MLP neurons of a small language model. Each row is named by its layer, matrix (gate and up: input weights) and neuron, and shows model dimensions 288-383. Each number is 50 + 10 x the weight over its row's rms, rounded and kept within 0 to 99. A neuron's up and down rows have the sign that makes its largest values positive.
After each neuron's rows, "fires in" lists the words (lower case) most often at its 100 highest values on Wikipedia text that the model never trained on.

L7.gate886:56 38 58 58 64 47 49 40 47 46 45 77 52 43 43 51 42 43 61 48 48 48 41 52 48 53 54 74 59 46 60 41 56 35 65 61 52 39 44 63 42 21 40 28 47 39 43 47 29 47 47 40 52 47 56 40 54 29 55 57 54 54 49 55 40 55 30 43 53 65 54 73 29 62 66 52 58 52 49 37 54 44 54 29 62 61 48 43 71 36 37 41 43 50 56 47
L7.up886:63 51 32 52 46 62 52 42 40 60 61 58 56 33 39 50 59 25 66 49 37 51 49 53 56 55 59 47 54 57 30 57 67 39 30 62 49 55 55 39 58 53 38 47 54 51 52 39 72 30 54 34 46 54 78 53 59 46 59 66 49 37 45 49 47 55 57 51 48 39 46 60 64 40 41 46 45 55 50 30 41 43 54 72 57 51 78 48 60 38 31 47 39 47 44 46
fires in: "made", "on", "in", "make", "makes"

L7.gate805:50 46 53 60 38 41 42 59 49 48 56 74 58 41 51 50 32 60 61 46 36 62 52 65 52 40 56 38 59 69 26 46 36 46 36 51 53 28 36 62 44 43 46 52 46 47 43 50 42 40 46 59 48 65 47 71 68 47 36 51 52 56 52 56 46 65 49 64 47 58 35 42 66 59 62 35 33 47 50 51 58 34 39 28 39 58 53 45 48 38 60 53 51 37 47 34
L7.up805:38 42 56 45 56 33 48 57 63 55 46 64 33 60 52 56 28 52 50 24 48 71 33 43 44 45 47 37 53 71 56 53 47 65 48 39 53 47 58 71 53 58 37 36 55 62 45 39 24 59 32 55 50 62 47 53 42 59 54 49 41 61 48 54 49 64 29 28 32 54 47 42 58 49 52 56 60 44 39 47 41 42 43 36 59 41 36 53 25 45 56 42 34 55 53 32
fires in: "is", "was", "to", "never", "were", "are"

L7.gate511:60 52 49 45 60 58 39 46 63 43 35 47 52 59 59 38 62 54 43 56 39 53 55 45 61 41 54 47 41 48 49 46 48 45 58 36 52 68 60 55 42 50 58 53 43 51 43 25 58 53 47 61 54 44 40 55 42 42 38 47 40 45 68 65 50 63 49 59 47 41 72 52 58 60 75 37 64 48 58 60 55 40 29 56 54 58 42 42 49 67 60 75 62 50 38 40
L7.up511:44 45 48 49 52 59 58 37 40 34 61 49 55 46 57 49 32 59 54 44 50 53 59 43 50 40 50 39 37 53 40 44 31 42 39 31 49 53 45 71 40 48 58 41 53 51 50 40 53 58 51 61 42 47 78 59 49 63 52 54 41 54 49 37 34 52 44 56 43 67 58 53 60 50 58 43 40 47 39 55 39 63 28 48 62 59 54 42 32 40 41 46 41 55 45 52
fires in: "i", "of", "to"

L3.gate229:40 57 48 59 34 50 60 56 49 52 54 41 67 57 40 54 55 62 46 54 53 58 57 51 44 59 57 38 50 67 63 57 38 51 61 38 50 37 49 55 36 48 45 57 59 67 48 73 63 52 41 40 45 41 43 61 42 50 47 55 56 48 34 45 38 74 41 32 67 66 57 57 66 29 33 46 52 43 51 64 52 50 67 55 46 45 54 52 47 56 50 45 49 70 79 63
L3.up229:59 57 52 50 59 43 60 29 48 41 51 56 52 51 50 44 55 33 45 42 43 51 56 52 37 43 31 26 51 71 56 50 55 53 38 45 50 44 44 46 42 51 65 48 30 66 79 53 61 54 49 42 37 26 49 37 47 46 62 47 69 56 38 56 52 52 53 43 44 52 54 51 42 55 48 58 53 59 60 51 68 45 44 49 51 51 36 57 34 55 46 58 47 48 43 53
fires in: "of", "two"

L7.gate81:44 42 45 65 60 58 55 59 51 46 56 67 56 67 58 44 55 69 57 61 38 58 63 53 33 43 59 60 41 62 47 43 46 46 62 62 54 55 60 52 49 62 53 62 40 77 42 63 54 48 49 59 79 56 49 46 78 52 44 55 32 35 68 63 38 52 56 59 44 59 50 47 59 57 56 35 44 63 58 57 51 44 31 51 40 45 49 37 38 49 55 50 53 63 38 44
L7.up81:56 48 51 63 46 52 40 43 59 41 52 69 39 52 54 48 38 54 64 65 44 63 58 45 62 37 42 52 49 57 60 37 34 45 51 42 48 38 72 51 51 43 43 39 42 53 62 54 51 37 37 70 68 54 63 65 58 20 62 46 81 81 62 61 32 65 78 56 45 41 33 44 61 54 37 63 42 46 53 47 43 34 49 63 47 46 65 46 56 48 61 48 38 42 49 43
fires in: "world", "were", "000", "of", "was"

L7.gate70:56 67 55 56 52 50 62 47 56 53 48 41 44 43 42 55 65 55 52 45 54 61 57 55 45 49 30 51 55 58 51 50 63 59 49 34 79 39 61 41 27 66 47 66 74 58 46 30 35 54 31 57 46 40 45 38 55 41 61 61 47 38 56 50 60 54 57 48 51 44 40 47 45 53 42 76 51 56 66 56 27 42 77 30 42 49 58 50 51 69 24 38 54 63 50 67
L7.up70:59 40 54 53 45 54 49 52 45 53 30 60 59 41 55 54 56 39 45 62 46 46 52 49 49 50 52 55 40 61 45 59 50 41 37 26 44 48 60 45 39 88 71 54 46 34 50 49 61 31 40 53 66 36 55 38 51 41 36 66 37 32 55 55 61 55 46 68 56 56 54 70 48 41 60 42 32 78 54 65 38 49 54 43 50 48 37 55 68 44 35 34 48 55 51 51
fires in: "as", "died", "served", "und", "de"

L7.gate1088:63 58 62 47 52 57 52 41 38 47 69 48 49 60 50 42 51 55 69 65 57 49 58 43 40 61 57 58 40 48 46 34 34 55 44 32 38 36 52 43 68 53 50 57 42 67 50 49 60 60 49 42 38 65 35 66 59 45 45 76 63 44 48 53 56 52 44 52 47 43 45 54 45 72 59 41 40 61 42 36 72 38 51 59 58 49 51 37 58 63 55 67 49 53 58 45
L7.up1088:65 60 45 50 66 62 44 38 39 49 65 42 58 45 42 45 32 47 73 60 40 58 55 57 59 50 62 46 51 38 54 54 75 54 40 38 47 55 54 53 51 73 49 53 67 41 50 48 64 45 41 36 48 67 53 53 48 38 41 40 66 35 38 54 46 45 66 53 54 43 35 35 27 57 57 41 40 58 60 55 63 53 50 36 36 41 53 34 41 49 39 51 39 60 48 47
fires in: "made", "scored", "signed", "make"

L4.gate19:40 43 51 61 53 57 60 52 50 57 54 37 64 63 59 45 53 29 51 55 46 39 64 30 31 63 64 59 58 53 61 62 48 65 38 49 52 59 53 44 61 52 49 51 51 56 50 40 36 58 34 50 63 47 44 57 50 31 47 42 58 52 47 40 42 52 40 70 54 52 43 35 43 51 52 66 28 41 57 60 16 53 50 65 50 47 47 56 29 68 58 49 24 47 56 45
L4.up19:48 42 57 46 57 47 46 63 41 61 60 50 42 64 52 54 41 39 58 48 42 37 43 63 51 61 38 43 40 33 67 85 51 53 55 47 42 46 55 53 34 70 48 50 50 62 52 33 51 49 62 38 40 55 43 52 33 47 40 44 43 59 53 53 48 45 58 57 55 59 59 38 39 46 39 45 54 49 52 73 61 61 41 52 50 60 64 43 44 48 35 43 70 62 53 40
fires in: "1", "first", "one", "next", "0", "that"

L4.gate678:44 61 31 58 30 44 64 59 56 47 40 55 55 49 53 29 44 44 61 52 58 55 55 59 39 50 77 38 47 33 66 52 44 42 61 42 61 42 56 53 48 43 41 31 57 67 35 36 56 68 47 56 53 42 53 59 61 59 61 61 65 55 39 39 46 62 55 37 53 56 29 45 47 51 59 47 43 42 48 44 58 63 36 53 46 58 66 56 46 55 60 41 38 51 50 58
L4.up678:48 58 61 41 68 66 51 51 53 52 58 49 55 43 56 63 32 60 60 56 63 61 50 62 48 49 66 49 44 42 36 38 41 64 43 41 47 61 63 34 40 43 55 58 44 69 48 53 46 54 46 38 47 41 36 49 62 50 44 60 59 57 43 48 54 73 72 55 49 58 61 49 39 44 48 54 49 54 33 52 49 52 61 55 43 49 43 45 64 51 46 49 47 58 62 48
fires in: "s", "its", "of", "had"

L4.gate59:43 46 63 67 47 66 65 42 36 55 53 46 44 40 43 45 56 71 58 65 52 63 49 60 66 35 47 60 49 49 34 41 60 47 55 49 48 40 47 57 75 66 51 45 74 44 45 56 49 52 41 57 53 60 54 62 67 46 64 46 55 43 57 29 48 54 62 66 59 45 42 47 56 48 41 42 51 37 59 38 38 44 54 46 42 40 44 45 37 44 46 38 59 43 64 64
L4.up59:49 53 60 52 33 38 50 47 51 49 65 65 43 46 56 49 38 45 31 48 53 54 35 53 53 54 46 53 23 72 54 64 60 50 61 41 62 41 46 67 48 54 47 54 64 54 53 34 64 35 32 56 48 50 38 44 66 43 51 60 65 58 40 42 44 51 43 51 49 49 57 55 49 35 41 49 77 39 39 41 47 68 61 56 46 60 29 48 46 42 36 48 55 53 51 57
fires in: "is", "was", "been", "are"

L4.gate1070:45 54 70 61 53 58 38 51 46 45 62 40 65 53 70 39 39 54 56 52 40 64 38 45 66 42 57 49 58 34 49 54 67 49 49 48 60 47 49 46 38 55 55 50 53 77 57 46 47 62 48 50 55 46 42 57 56 56 45 57 31 58 59 35 43 60 47 42 39 78 38 42 49 45 63 44 51 56 45 67 70 67 54 56 31 48 52 47 19 65 60 54 65 50 49 64
L4.up1070:31 53 41 60 60 44 36 68 47 46 54 67 60 43 68 63 24 53 49 47 45 55 62 47 64 55 58 47 63 68 31 43 57 50 48 55 47 45 47 54 40 53 53 52 44 52 57 51 64 59 33 43 56 37 68 60 43 51 60 53 60 64 34 61 28 60 64 57 71 77 57 51 53 68 54 54 69 68 39 56 61 46 48 37 47 58 54 55 32 52 51 56 60 41 53 52
fires in: "of"

L7.gate1258:52 52 50 63 59 49 57 36 57 43 41 55 35 63 38 42 49 56 54 61 64 61 56 68 65 44 43 58 65 45 33 45 46 36 44 52 46 21 33 52 32 49 65 47 51 51 50 41 46 63 53 64 51 59 45 47 53 43 53 52 65 61 58 29 51 48 45 53 47 52 28 52 51 55 55 42 58 45 54 46 58 66 30 64 50 48 61 44 31 49 53 39 49 47 45 60
L7.up1258:34 48 60 57 61 39 38 38 49 54 50 39 51 35 48 34 61 70 65 47 35 46 40 67 43 38 58 36 47 54 74 50 44 41 53 50 57 53 43 66 44 64 35 45 23 52 64 46 68 56 41 40 38 53 62 36 63 39 32 50 45 44 44 34 52 49 63 37 47 56 51 57 58 36 59 66 42 45 61 45 49 54 56 57 57 54 27 52 58 60 43 57 50 45 55 68
fires in: "at", "of", "are", "is", "was", "be"

L3.gate313:71 32 53 34 54 52 39 40 47 42 42 47 56 22 41 68 52 65 64 63 62 62 75 48 54 53 57 36 64 47 52 44 50 61 64 44 35 71 60 53 53 46 53 43 66 43 56 51 42 51 47 60 51 41 47 58 44 40 54 63 54 58 41 50 62 40 51 50 61 46 52 60 55 51 44 36 77 49 51 49 63 44 53 49 46 39 47 35 39 33 31 51 46 39 68 42
L3.up313:54 40 55 58 62 72 38 51 46 65 65 44 41 61 52 47 54 64 36 46 49 45 59 30 48 36 50 39 60 47 57 46 48 61 44 37 50 37 44 52 60 64 63 54 64 59 57 54 32 48 44 41 47 29 51 48 51 68 52 40 51 63 54 45 43 44 43 57 56 49 51 40 42 69 42 45 54 46 54 68 48 51 60 47 55 41 66 41 51 57 39 58 63 50 38 56
fires in: "her", "him", "his"

L4.gate842:55 52 34 27 51 56 44 54 58 55 38 53 51 54 53 55 43 61 53 46 35 55 51 43 63 56 52 49 36 64 49 50 48 58 42 32 42 47 49 56 39 43 39 53 30 73 53 36 39 52 36 39 29 45 44 48 63 52 58 42 48 48 55 36 52 56 43 39 58 56 71 66 39 48 56 48 57 54 41 47 54 61 45 45 55 40 53 48 39 38 63 52 42 39 65 50
L4.up842:63 64 54 61 51 50 50 49 48 59 59 41 37 51 48 33 42 47 48 45 33 36 50 47 36 26 45 45 53 50 38 62 75 30 50 44 41 38 39 62 49 64 48 56 51 56 47 57 48 39 37 36 52 57 38 42 59 50 30 61 67 58 41 43 46 63 45 47 60 57 55 41 44 61 56 60 62 58 43 48 45 38 53 64 60 73 43 64 51 55 61 56 52 38 56 44
fires in: "to", "by", "from", "his", "of"

L3.gate872:53 72 57 43 67 50 40 41 53 51 69 44 76 54 60 57 64 51 47 65 46 56 60 58 74 48 65 43 58 53 48 57 51 50 55 45 54 56 67 57 49 46 37 56 53 64 62 38 54 48 33 46 45 42 37 45 50 63 53 54 49 32 60 54 45 43 43 40 59 61 60 55 47 41 53 33 56 36 50 58 30 67 54 70 45 55 32 32 53 57 50 53 36 50 37 66
L3.up872:65 52 59 47 41 52 51 59 55 50 44 57 44 47 48 49 38 58 62 63 45 43 39 29 65 42 36 63 64 38 28 37 43 53 51 48 45 53 48 75 51 40 38 45 55 48 54 33 59 56 51 42 41 60 44 42 56 51 55 61 56 46 50 44 47 69 54 79 31 70 43 47 57 49 57 38 36 38 60 59 44 55 53 58 60 60 60 65 36 45 25 50 55 40 57 66
fires in: "new", "of", "north", "oldring"